Weights of a small transformer language model: LayerNorm before each block.
MLP neurons of a small language model. Each row is named by its layer, matrix (up: input weights) and neuron, and shows model dimensions 32-223. Each number is 500 + 40 x the weight over its row's rms, rounded and kept within 0 to 999. Numbers have three digits each.
After each neuron's rows, "fires on" lists the tokens most often at its 100 highest values on Wikipedia text that the model never trained on.

L4.up790:465497452542565437596609491527511495435527532491479459534475505494506488499402525485576471429465440456502511548486515524522575453481530512442529532473513563517454460515531570515435534530530529477542504472406519446488463484501519533492486569513516511459608525518498518466482527509549485491533530453465503576511468516552478562528533532471552564424515486527493544507486474441477476446599540471521546478413397527488430520451526555405454536505441515508523531512518525441478591495513530535542507558474488427554431484513596534503499521466488548463491566472483454505474493492454518541
fires on: "-", "h", "ough", "/", "w", "'"

L6.up36:477513553531482466524545511446551497474533498482504533455505419523536505534556512491472554469555477500472476481486480479531542417520526439468494478543575458540528541502481519499542531559426539560513463486503453351532528495481524472533511529483532492509499508498535485537495557397457526540565537540437456496547487489461467523436454545492474495492556477512521522545480518482480496418549468570466431543488569498416486534540496467462428462492488539524433462551534480486453575610499477521521483519506468516402587505523490473478529482483474560481583484401514474487495540439481502506
fires on: "o", "le", "a", "ey", "á", "ina"

L7.up664:500457461491521486461525546470523550455431497457413534497536497451525490479492510426541523505519463562488531489470438569453518537552391505478518492543532517486485532462472573450489449487519510521483476529534524521536506514560484480608529472498521504527456506407486487530517554534475487531503500436517541536503544511559506608500513576535436471560570502510533501479499499546467466483524507570514444466444491468515490513525560512491526467421498484496508525470455441496491429486571509493504538407472415494422559487454584464470466533504448524462523554528485533515508522507446455513
fires on: " m"

L4.up877:474421522451528496553487602491512449502510500490434503549450499533530509536480474509478538479528467466524461465545448539493505441468509525518477576497508533509485511569470438458567559513482561469460482472498596502481467522564474514564482457532535526488564527503458543488503534480478478480493537528382460450437485501565423480512525518511564547538442486514492460499537516527488489526583477460472425476549476514505491495600482577568509569555517539457484562432496475470553436423524446529528515517499492466533590486447549480431524476496509470465424492468496466503479475503529454514
fires on: " o", " ob", " trans", " per", " sub", " pre"

L3.up107:387534463460538509509525575509488564493556502504443578523551506544492483508516508348561474527464458488561439422467518496482501474450490463478519445478558524507507457522543558433564513545514482499492571512418468476501496497511546516539521468467524518512529520486492513561455508432494540590487506543467547488457486554432483446468500490521534544460494504507520507453509467433447455547482442504473506510459496497441541505537462458415559500465471538544528504491445385450507527506507492516453491506497468488440547467499504526482509481510487458482518554508478512501541505467507570541
fires on: "\n", " born", ".\"", " died", " located", "."

L3.up498:527499505490530444462546442498490470545563534506438554488540475492478498480520525525501494561501517531577542465563443472551507558490520492509503523452471544606438482491464465460521506572473499556541518512459506479584432480512512518468521500563455459529461506437432469484514486469517412499562485433505484521461569526521488553465478447514461441468516489492487434418511492441491509549389503506406509472485555511488454521549545501548472499426421497512527459561453528465487481474568432556533537437510484441492574503480481519448486518498532438488499449530536552476471517513470508544
fires on: "ical", "ating", "ual", "ling", "ing"

L7.up594:616535486500518434478440574521520500474498505495511468531627508510506518509552522491463543432497478514475545449519553494449497540497450495411505479546431492510467535483442515468500552509506523534512488547497587444496523530465534432506424488573489510450511542511500517521486490510457555532450438484458428505530493496529459495463602511494532493472404559491512445503495592546494526431434473516500469521520528493504509513542446442438566458487544504517561510478466431510507472470480510454550499504510526492510455496477527440484526475539391491560524496530502419575529494460483505538
fires on: " v", " V", " c", " prom", " sp"

L3.up461:501458489477509469504575469498558570534537444501516542451457461498561512558519481483481527437525527488544450474522463510542588445532515497542444548469555547542499505503447552448540477490499523504507439475491518483581482449503489515515518525517510515495602536452491601510507482434549502517531450437491477460470397536563498529439472486496520452528611535483496428548459475487456513550498513426450549525455424487443486492472480522519482491500450501507565553520523466522535479555587451525544495508511478526497503398536445522431489484448540502497461515488506502500512537449539505575
fires on: " or", ",", " &", " /", " -", " –"

L6.up22:456380502444533535546540470512546459493503508498494528408567476498608483493401529542598586497510533542500496467523545464483465479549559516461425453553476541499490566532525475474464431534508520541605489453459484512583449470482501468524429436552534467501493521452450488519511471456493524485499486568537547428548506514511516495504507537570565547417481507536545480444522517564474440574442504523523501468513510500512496509508485454457478536495502584514544490473524522495517457503462520496482562540417546451471511579487468477520457473536501445477468481419467503460459529503439455556
fires on: "c", "ic", "on", "inc", "anc", "3"

L6.up3:430459492539507518533444474462560458456509504435519575527507534500623522518535501471564519555504488566503400495567461508477470414457479487561427456549575465472541474484541442477549480390502515505524473496518440559516478494499534452511458509460518501526489500475438484570555544504468482522498541483512518467482531489551478489482474502572499457497435476461486449492514522480441543560405503503530491485531558468461512460579487456528543535495486527508551521480550472583498547459450440507493530506475405510545569457559528498548463455503520493521499502461533471456463443508477479480
fires on: "ic", "i", "te", "oc", "n"

L6.up620:576486500409507458473427508526396524485501581485484535484465519480472503513457552507447472431493523479530470437529495519505535545482475531464441452456422496531534444544444551479564458554443540526513527533501531498485540532431511479486543431557477515455480482531516585493467470511450466499477537487474468545440539459497502526539414456533548500525522480506494477504514530493525480539445488509532498540506565553544479479511540462453522500455504471402471477470533360562495439512503520539501555503468439468412490572486547530520520514575476482549499535513515494510495506488489457536
fires on: "ed", " S", "ength", "ink", "im", "yn"

L3.up740:497420498484522496484458557487451538498480446483526504583523515442461529507484592462534559540511494560511465541489614445491513518546525423486499524571492513485485475459482538440515483506541556485486470439522492538482489463486592508480512541521449513481509521511493488449440462473446573511503546479511423419485497530535464490526450496498482495492522488510509488409532537522439487406521525500438512472494461410466518478520592525498553488425471526543519532493545388508497461599514486560525486468574501573425472560542468514500576489545516525555551488474476515417488482505537540470
fires on: " (", "iv", "anc"

L6.up887:495375532522461509516469479513520532452487518420564579461490522499574510541408481492436541544449490504523518474513500455455473485500494395431470493541542546496521498480479547519451502578488498543531523504468522469527464460573495504487451564486518541466442570527522534474459481481558515524523504545411458523513539501482548546493460479492547480533456512487457430517453584516480525519501525543457437514454537441504508493541489493494552401489510530531556590555515534530505455535487544496463512503510565586432564508526482487460457480576452444509508497529552487439486484458486486502
fires on: "r", "re", " Or", "ur", " York", "resent"

L6.up147:495503459498528476499499504516459445485470514504448543523542543461517528549518493462478482469460527526507429562492464495492476516506479508432477550493453417492515480485528502517570507443500511534623481543400533534603517495503534527471478559489493522523522504477463574509483464479483488507465585500466541470527477535458586458458442543568477591493461548531510514490504543469511488453505531517521546491524477513476528469497499567433557549553513471497484521497509429490486463499474472573459477424480494525511529498482494472524499544425514475522510526451481485368481422463564544505
fires on: "as", "an", "ak", "ad", "il", "ed"

L7.up446:484421459556509515535494592494484446441485582517545485441480543437564542538500555489546499479540480536473517461600501494521462455500454471473501483512536473530556516506478587505509543573464552504472501519548450380518520457541457486609453510522504490469478452508493490497521546482566487552567563499481533484440457512424496478516505505486566422444518515535491516470540444476406496561479525583495531490486434430486499454544519504483481455460482454461525507584505505480502512438551568507552523487539488441463572471504581456512453458473532537528495509486545486441402488484560500541
fires on: "up", "un", "ro", ".", "te", "ol"

L7.up385:570488436414476506453496459542484550495544537520492477498480488492532495479531562456467525528487550478551492458526563540498493551460503468517464476502528519516543522535535430560445484564537433551492465455452517515503507465498566492543533442485491526445524503453456518529391477497476489528485472526480531517499501575517552465445472514545607498517451554502469427522539532538439492514508491458513491598514470423436472537567407460592572488465452507485470522474526501560505486525461490530454518494510490551507530511558491451379492494474512454558433467468548488493512478547514548489
fires on: " F", " f", " W", " w", "w"

L3.up649:593493492500537499528458434507515522485540503468584428472449524529465525498510470437498503515505534489598435488498505469481471542467498501511472520460476529451501514400547522505434543558480508494525585460447487436554550457437607516529494518537448467403512528515478416450462466522499469533572527560560532543495464474575570467538511606470488493551448480513496473466508491533470527506546484458499481512469502487564504528474510478573438491464478507545370437550475464532499593505585517495419482500512453521500523518528518470532515504522490536505432502515481529570529523505397470492
fires on: "g", "m", "b", "w", "r"

L4.up688:479487510541529551477529530520507473527517502474497524465526557442481583466498493454469466551545503544546512568556521481401471554440515487516449528530529438526591473490495511426502459394473488522549500511479521556474460457502478515488522499422532521523430513510430558456504502480477489477561417523474537515501528427472560539499495567532514545551473518543493502544514532459474469565442527493532430579557554482525480469542471537379587543479462551498509522436547505513491492549486510556447522504466525532497487560512440482513511517471496490487468479485511474479444425488451467473
fires on: "ar", "al", "d", "ü", "em", "is"

L7.up258:504515513548545467480532452501496447485500521464488491533459516416556457492514524543512498538449521473566495502529477454526497516541515481520540447458544493568466418552425459483473513545536543514517546559535573441593517451503496561460548474492463444501508471399421544529447522449485424498476490521547549595470532464511566560508529516533436470478544553459526451442488492470526520635481488477438529538548469503574398526540549450464523492490498512514531491603477523468514462470541475510504507460492489442459521449450479479438499461463467433490524461490503499480471454461449489534
fires on: "ing", "ation", "ret", "ment", "ating"

L4.up118:562517530554491558439458478508558454508494531447391575515473521489550532460441561478505518455514629508482485565520464506432512488546484438483485519476492444506526532512454534487428437503485485533559500479493540506518435439490504488454528449508518554472429508483548555510465475478417491557494452568499561421473544496557535494423476508499481465536511507462489471538451501557468492480475563528523462474569512524533544464496528472427546414500486582527484474432506500570521508553462539527528518464478531433510555470409463580493457421517518468494530500574450465423507509434504561470
fires on: "ar", "ch", "umb", "gr", "ud"

L4.up262:487467477495592486489535486475515482470534405540528529503567493524489498549482552456442531494475524542557523549480495595480518480478457477441518478507599496483550504432511550405455495454490564501528586478442473480518514486562528461493553546418474508457498542516540520538480433514502457495484471493536531436560547523448479462412542515504495474534504588533490492511458476623511489583537472503412504459478477426513482509490508536493523511567496479471522573501459470522483509542508552541489508529471558470441546508474478476510487518547502455522459584507438509461567496455524558550
fires on: ".", " |", "u", "ay", ";", "or"

L7.up562:553476502495514431523453527462528527466471533471594475499487563556553531526454553479503551402482509504551472512523497462450486522461460509519513556526454497444509553387504498484468551522529434562576514444512514503481502444475543481494467499550460496434556565514492489524483557531481516516484581481528486517525470522557528477487488503506496535481488477502538500529509531553471482495500513460523473509434434494571492506515523463510561456532438482567424530529510457564463558451537493446495493555523425457511492563509590491546522522521513511428466494509543509507432565534476429541
fires on: "om", "am", "g", "r", "w", "s"

L6.up294:476558537466520496496560540505601552505497486489549506463534480499532526491512491512563552527497414438551460458474480512530569505485459463523463478542580551434520518524485534490535574449437483511541481528470453376562446553523532486497501488533490466466581501466521404484533442467510511518480562461478533579563432531561436487498480482454532509462477492515471476486573502544542477473511432518537521471437434466570492537529493453455492511507478499515497489590462477539530540480521479560535485537558469495552568472447514464424445489481541477480495531487520494524493403457500500526
fires on: "ro", "ul", "er", "a", "á", "r"

L6.up868:528462534519502476518456512451468464447525545570551534570525487534494469582477560483480468485453542453473525547516515515474513503443408508437463561505540439539511486457505507457474508520449515504530545498474472430474517499527490483477468514527481547464511555544525526482390512493519564533480512458501497502529541515475454507451459522515495529483505517432558513486475576605521460449558511474426569492489555490526463510526482445487575493574516528518550528508431534547522542515498490433454490474498522446432484539509515477535535467517358483547435611468482518458488493516531457578
fires on: "r", ".", "ak", "N", "est", " Or"

L7.up228:573542488486494485518439550524529569478452560515596551537495492526464511555506510524545512424524524513498587386487517487466487591504472421524571461454513506466457416498491448530490487526532499492507551530537501509518530499412524327534449538479462504469570487472457555570489513487511498525468493517486469515476463463515430481488488551503506504544587536452435488501542496533505518500511515451507497458559477495533484545502593468480558530456490492535518497559490428448522541452482455511501500557450416467425460466498486462561462521514447481492463459547547465531531561464506463564
fires on: "y", "on", "my", "ob", "ike", "att"

L6.up353:561489434520544468493484514498466523455485478536560460458486490473479490484481551421516550554513518487513575546535555523461561487465475456532397414488465479528575478553596516470438519462513522490485474510474440524560482457514492452485497492442481533535482537466593496466446557535547419511499470505492488460526478483512569593503445509545507543534540500537486477517503509500518500473486521460489492478469486463521412473510563487536529563448496505542587490524516536477501462544461527500404493488409475524449491481536502464507491498484540513541523493460479451424597543505456492498
fires on: " the", " ", "4", "1", " second", "8"

L7.up456:587512477465508457474558525539488540508527557495440476520525486507470500474447516492508512423521448496521602487499495535472471576509447463430542492550497537472439424547536536534549453546515494546499488464496483504455539472541510493566464495487518529498500443536571558583525478438426442504526514468476486529437505487454474466471451469543491456469575510584539454507549590504511476475510566493482459499448465494500548452563506440552503461533476477510489574526492476583546491603550477465520529455574380460476509475484543495431522526525501497523499564483558506472474491512490461474
fires on: " m", " V", "M", " M"

L6.up663:582565553509509477571544520481490480489504564525383518477521488529499492563563525441480497382532472561441420490447463532410538500524509485515525506490463457498527506482527563526604549513556480512503515521474579544588554519488541523522502466398534529475512498414461573492514493433429478486499568466475553495505467525522521482538474567551542575485506534551518458451528503491477472501512552487532481484482515498513482473508474490498567448592521517500493548504464489549580466500516541565508474508472517439513519471438513412509446494510475459521518488506488507419485465499515511511
fires on: "e", "as", "i", "an", "u"

L6.up90:519479487528526506510573485475562482491417474501462546486565495477505522517513470474442530499447519552434563537537570552419465505471501482482497496488467531566423494475519482553462468440463480497518549527496466484514516408437449477502467496573489503493548474525551484542437528528444503529479429451560468486515496587487440484511562528529459519442506583531555517491471519507494452467517482451464482543525517541468519503544486475365534563513471565524464531585504467527527570471494548527477490568512554484488518490529526542541543461509397461540453529405384518433450455489554457552
fires on: "t", "n", "ts", "ak", "R"

L6.up169:483453465488519472575542492510517548511473491472530559447494487458528493528457528458526519528416460406519447501494478526475484544503442519466482544506489500567503548476443487600476493448449521489548486530519502478495388477506569429505509521529515513462488489485536510523542479513477489523479494498485549501508547532514437523511482520454455470570449519536428549452536568575469462528474465477485445494420549535517511523548468532521497453461545511495475466462514382543529460460568556527575595432445485508460497519468519395481495534552460516528416529543471515553450520503520523558
fires on: " c", ".", " n", " rem", " cl", " m"

L6.up472:491482519485524535530509492509455424490524536524504481481467503541504511510541548509533495519572427481518497505535515493501486457461464507556493388559451529463505487483511537523493523570409566498519533463466454379539537492592527420514483488480558550435480415495542523516389607453522528537506523441494542501538465503515462506519541520479460568480527479487509481554507489509422508486533476522503495463460473515464469468554481481522488475540435506514489488517554421509474536459535514572558519530478426557523492451455510415573457520475542553532441554469462543485454479460451469600
fires on: ".", "u", "os", "v", "i", "ro"

L7.up537:396486534562469521504477509457551514468406490461521580450597505506610494465503497536547513556525582551465490536610496533447490479504507484548449521513577524449479528542551450465562516448486449512490498553465532491535550556500544488534501406538499493487491483455533507511517524470463519502452449519489492544500482535518483522481505500538536510529483485471555456399471481491392525596449491463509462549482500472476456467549486441487455498494473508500592516511493495460422517519416476491488544442507501408489532491558467523471473404533552438543472507539461494460505509458504474532
fires on: "on", "is", "am", "ul", "ill", "ig"

L3.up697:571510504514451458455539518535528460500544596481542501446469542494502516506446562481489542485500488571496562494520511456409437487490529426479525482582515480477537563507444482514410447560547490513541561411512507502574461507530510484478482456488447516477446482477531440478536525412537449510551491432493508461555430498573575458482470508487512503506522509450486533551539487560449454463518518526560520521493521429513476440516485526443562468451454503505434519509541503582504527472546464509531512517531496519504474477493565450553462514501501571546468530508504437533438503478461486531
fires on: "w", "s", "umb", "ort", "t"

L7.up747:547485501592537513481489489553516493487546475472453473468490579473535504535424490466507573525532492576575489502492521514414455508443443478490483476571481552477488468558476526500489488568501470519476496510445472527555541518533474479528465462483547476485537537441592534529473511500466472498514482478548532522536441461534551556501482469563524524479482522500505515508485461498460490504520418570519539455543604519462471504514511509540486420465473514504478496516526480493497439562445521475439489529445508540460452600445446498503464432530490450522521517436496499417539512504494505470
fires on: " |", " ", "0", "2", "1"

L4.up687:417479532541500557507471500541580404510401444410510480475501560470524531487495489454423525524522579548491486532518521446404478531495493492496474497520439424477499509546457453496468484476497516520537499529497535553488502498501485473504520525523538532489481544517493504509512562529536489507508455518406492493474548497539627471522496564550553513513457480523484516445414539442544476517520531461486457551561503490517492460535506530448594559491523540466530491461530449498549460438471452472526509496447544548426529559549494527440460513512512575479487529477450538430489440476510474526
fires on: "em", "is", "x", "el", "am", "ve"

L3.up811:531515496488499449488495489514566514500417571439446528492506546500474532500508489469475554542507520519533462579474498516480476536538489466431507526567566527529461427478451582504512449516486481595556477455534504507558467405501503468490480454549552520476436616531547456535452463440473473551480499526530467417522482514542512460450483558519507519467393525424494498517502526635507502492477511514502448440545539521454516558510475537442563569482520529467517478490522480488524499577479581505501488479536562534421535559540486551494484458571495509524482515448459526474493432464533482498
fires on: "A", "pp", "p", "R", "t", "ent"

L7.up425:472454454567501435517416557507540584515558493530492486495484544496543526597518500477523475492506459545461519383505498507431480481434510461476454571483447547511473556495533474469488494553497476475506483510437466497548512376591556516491544516522455535494575563449432458432493530493494490532548442427479509508419484574526574543534476511499585494497479550440508472427491511458447495479456500501511500488504469492523516493472462420508451440507500534518494534483487528523504443520559496554519483536499487460475469510531507531489552527440538439438518514503476482442545498453520442528
fires on: " and", " or", " |", " &"

L6.up339:505501458570523500525453492506479456467513522517493429501471466506489517535422563485584574490450476460538447551494570510471493525505474364467477434557424486500527529571487494425424510479558525491518527470487544527506464470471487436505491497543473464466504537515565459492552446533503497514515493474536579523536516415508529490539539458564567525490560510474425525499525487497479481515543531502464540529547541475462498489494549512438629526515462518510575478514485521480462531591505470471446477501392512520446457558510542535551481489503448513470527530509394472503541508494456462506
fires on: "1", "2", " ", "in", "8"

L6.up590:494513514448494541471503482488563507490472442480533459531571563502507490539421511460487588475518546565533454484474586520457551501489493514502480542455549512427541505492478548458442570486446457498541513523519522507565526426455528497479468499466468522482471462509592597525503538458462537482475548491535490433508495503495538473424483552494506495581463544488518466465517561533513503535446469531513502510439534432496514458572453550497531545494493489520578557565516478554524474623505518522490520470501525460477544437503466521478478491574510529540477517512475461445518577465596552518
fires on: ":", ";", "z", " |", "k", "w"

L6.up660:513478564554490447443505563506553477465472546480460494479482516499565526485568481463495528451514464490539550505501498456526517541453509466468509556478552541537515425441504541382446513489504497568454485524484485531516417555492519464496422482545560478488555529482459496581516526460538481522443525459516448590500539465526440482530524520441520529466539583576536503444504543538505528475454520507513459574488481558471568560551510447532460522505518535577445542436507476445570551532488545486586503483569472457457516428465499511457465508500583438541461486489525517461470438494467498487
fires on: " A", " E"

L3.up17:402514443434492539562578497506542567517526506498509562443567484519582496546472503528522504486521600483447492450545496539478558480528495500465484474533514421470485520539464484550531465477463482502528493496526465476567527519499501502510575450538478494425521426487496496502468498502431425488462539540458514569492504551474463472468496549491522425513448478421494466435498491492499470543514507565501489469480454452484438507482484499496478474524434458482484496542409519437555485490501554541461557485475534489465622402491462440502444521464505467519449536513514506587552471473539525534
fires on: "ig", "ot", "ew", "rop", "ul", "ab"

L6.up46:521493439482478541502527495583516458434454508494473472552409503496521499482509489424517526579383491452542485494602517497523604487469504526512521478479508519530535496505494527516505559556541476511488512471474492498541438482543494471477531426556493535497511585493529516487471492516527521497576444535521568510441450505526584515476426501477585517481585486520490485494524483456482431491470515457506509487522504500401486531537537515519469464542483556561511480516457495465491472493508498529461496552489423465471464521408503463419448514457506517563485558495561465404459434492548495505
fires on: " f", "1", " F", "2"

L7.up428:505504585536539518544501539482551525479424504453451500515469504545462527539497577459455518448466543529571463489458511545498527435424460543508539567475473509467490432464523556489466566512502509503550616472452461510462516511494539566505543533542488566485528503511493548517463480560443466552512500477565531477513441486560496491484512480534462537479470467474508531508450484473471474475528528395478497458477439521504455528493557530487541448489472508479517533460446436480406535503522459479519493511476517539541502522440637478509528493529431469484484525611489435474600440456451498509
fires on: "g", "ad", "d", "as", "ud", "i"

L3.up14:488429482473499531520376539513447514470455497567435478546473461442493573533407546481530503515507485463451570456543526494511468424447483528473498480525529519560515459509541489492552546578425543483448511524482469481499543551495491493632444524585481504516552422519448518492490560490465465527494545544513451509477516499499465486499535479465501535573445487490454467504625529400508463542575503466503513531486451472538503510436528526607511432514478495550509578531510472553520468434527478530573495554460476472520524473462503459485512535505441516532479501465469491504438500488547467504
fires on: "if", " trans", "ter", " Trans", " pre"

L3.up267:499550509566485471491433541501440522486434504518493515533516449502471516593500526500538568435421585488493531450499554530473548500509549435519533508469504500501505491496482512430516544532527492492571552518543541466488509478413513489498350475425427516461548526511552504585478473545531447515529478520499447529460479487480499488519564510488552461520541518516449458464520472608493456528536468494475433510488471450460472507496504497564511497517433491495549555453458526486487539486491549548429500480429550514390550501541488487498541491534401452457506481490513506543554548474523493488
fires on: "on", "e", "hen", "in", "ob", "ie"

L3.up399:462574569453580510493524583522558545489522476518488510471545462549502472504474518478575451491463504545566511445495524482467570498414472480529537515497505517486508502472475487527510522478470517455508510493524510492479492494462506515574527405461468493552474546401478447553491512437511481589477554542474555529449513552500500467493535535477532451502457526566543504412520447524519439500460485544547522549526539509490547567572450499464502406582500486532503465525423452468507496442479576501455544551469456497451520426476538523448510528509524445493511525510530514492461503490462541562
fires on: "."

L6.up568:529420576469481501562512525555491453482486545520471480527537488487494491501526583496572454524496480534512471471514486495488511497465540550487529544479559520521551450490558542544519494420454498522466547507433562457504459488472494454524537459548458613494547511485500550440486529441462513515441548449494451460437503531447519581475390465493539512501487524538607496432584508481476476514403542520513444542550506500533506442477562487520564505568532555570459493469513470475486477493470498478510522539485502411517539488465507502534415541481519475448474505498488463503483535544522509480
fires on: " a", " an", "f", " of", "ud"

L3.up652:536489511518488459553455501470470484502560460515535434458460449467501516538512563462498468556484563508496503540511535554512538408503530479494405470506429440475509480517583538470456474485500497467545488504486411473574468522550488478508456597417506443498522468493562537527557488491567451474512477484547552478546493523532479512545576492499537504428530517479496500599492462582516474464570575508519538598537527533503472467448505561488546526450464471477542474559504453478442467569498506481546464466462546521490438444525534500506534482454492490500602405418510526543556562456530511546
fires on: "2", "3", "5", "4", "1", "a"

L7.up333:527439553514505473536544623482462533460515520577438510468493448516511524492531551435467489566484487438583531496555468563499504451408514472503533593530491488496496454516484502503512521518437476526524498538461540490525450436569478492532511485523478457518450554487496545555413518458521569529481455465400509512505492543431573584480472524522516485508518548523477478478551542443477489493385456509495497503605477471522466543525472503539545533500476485566494511462547492442502446452467544471453523479532576439500490533528462405494480500494489470561460499451545465476496499517518494530
fires on: " on", " of", " a", " up"

L4.up669:512456530499576585537437451515509475481464543440414490520446527495544517495479515528509506518507415478544456531554520456463475526516501505432433444571440540492490532596493491452513483465498506528475518503437467509522452447465521491513491563469568499476469548461437458507487466444504495588507465526564534451514521481562544536486466512588503475403484530465481479425458497558515499526456512573566520493497475503466463516512484480496552516503414500497469529552560509439451588499456475483489524514473529550479594481486459474523497491530496477544475549464475501421501537504460513532
fires on: "t", "es", "ic", "ons", "on", "y"

L3.up356:483531524464498555517582500474528497479493584541480435552506552507479514534480517446515569505475460495600497539520522454506561464475489528486546555420535592456489508479514476479481576500510531510594529428498503511572405446486592528525536494531508526432492531509430485536470495506486492509550542550485553495501446480528511451457511619481495513520496477549470529491489508513469464438549522495413442543438395480486528483472479470511559462470423514537500497495549477508425571416511467503512485597516451458544500461460503424489477463542506578505464586540479518522504519469427537485
fires on: "h", "w", "b", " B"

L6.up749:476448515459525488513432471512527442436498524467545451501497486524544512539479548522481512569391508489479544446529493492526486474519477449478441529573532492463490459482409519477450544513494550453531520419480439496444517353543497383514420494544511540441444542499541520491485481448544511475537490481490428443515493479528533530521536525500477565581485540548499538526472556510466510481487469569493511584545565444541487550557562531496537524545468534520521564512464482475519518527485534479529545491538469529428493522577531500466504482502530446581454578513503508469522494529497424497
fires on: "r", "ip", "0", " Or", "1"

L3.up79:552440500500606441513484500478471534466450497515482462536470534456476527537473496477519436463413445469480510471488444483554456468482466492502497598454462565482454439469476537467547531577465550463505493475419547480479571520465525502475475540531426533462541463455511435453512483492516545503519486530504554503460498523508445469528549552463488565533532535516508454495537479540490490565526481535461467498426481469537516630483489475472568497531495545542549464543492472517384539469544561580498491529508457586510502548505544492537536454532454408463503489492484495522520466483532435493
fires on: " d"

L4.up561:486533452490546473518491485497623472433438526498561504565497560485496507524482548405544523472449453562518519526489457590522450453476454474481435448513478558469436495474461499524451523552423489501506506407432470449521496453535480486585499546507533468510516406506489494470393502491524483532564558485506516510489464584573528484524471507452480462457514514536562486560436494622428434412561470538499509542493506514527485509551445524491423511492520469508453504492599466487522559524514516478492524517562430485522480508513561483515535512493531473525490556468530497551445421507439489523
fires on: ".", "ac", "ro", "ap", "ic"

L6.up578:510482535527515551461547517504495538503491471496463532495479566489538548472502517497485552467522430491500441529514513539540447500462524543502581560614520515547450475464515492512450487484526479499600616460504524487513591462555509500476462420584509521457538430478507453566543474518518487510472546434554582497500512570560497539528530508535521504594477477526479484527492507536501445480548496451498520517474471424506475498473505569446497428482489459515495518433490461520458435465490496488529509443534505497496465518452513502506536454469489438440566508521426491470611536520463406541
fires on: "s", "as", "f", "pt", "g", " in"

L7.up451:547455492451506476466529502525501532505638480486533508493483506474532555506500504505510560542447458444513508494488539408514523477535471438500446487548584545489496511512479568452430510467493506503496493530498507441506551514524467537521474449434551503485535569496488554511548544420534493506465548548539489482554526500473508472470431531450495510471541530578538486502531533531451473424540495517438468543492533493486564527562487437503494480525478568445430524527533524536523556592449561460418471557525528525546548482498487491377460531477500490449393565439533466495483408463473464508
fires on: " A", " And", "á"

L7.up240:538491491518543496540555511492547530482558498426522488526511539542518486495518501491473522418405453511497471530516467502499452526492496420430526483573466489614487585440475516449465481534503514544499492449487470463500527546442492514510425524525518524508546521496559482487471472485556559488448453447564516464532493476553536454479469522537509466485500527523528512482555467462522506487492515566544488529498538488476403529485520532457530411466485570562483512592475506506509494526478533434480526459512510544473470472557502538432507454520458455435518551592561402519420500430515438515
fires on: " v", " prom", " of", " founded", " established"

L7.up871:471541548485512475427520498494541529506484438518556527557488534449564521514505525475553502461517515605470510534503528497508481497498516534497454555523516531480509467470531492474478519563467547490513470452461525521480543448467446502549474546443421521491520514529600543559474556410517448490494521476517518455446516408523516489546517479473529483484445575525493501540527496521458449514429458576404524442457473436479496482528474577506522499520404491482511505502486539561481430526552552547478502501532438518524531564507540521486474466518507413515581529468491429483437461531551481510
fires on: " |", ":", "):", "leg"

L6.up864:519549480453494501484480564517577543437524501521399450612482512525477517545552502466596581522450454403534451455499488554436555465431537509523461508442464536525474480493524418480445494419539515552504518473535502499481540423461491498540501476510538564483496549507493451550495469495534528591484498473506425513516455478523491550478562512513583560402502555528523523523503491473534409521470486483558458530439536506431493446554502511531527524437505513460462506468518475508509579512467510527531528555477514423511518515466458483482467457544484538501419530532483540538477488509542498496
fires on: " the", " one", " I", "n", "\n", " is"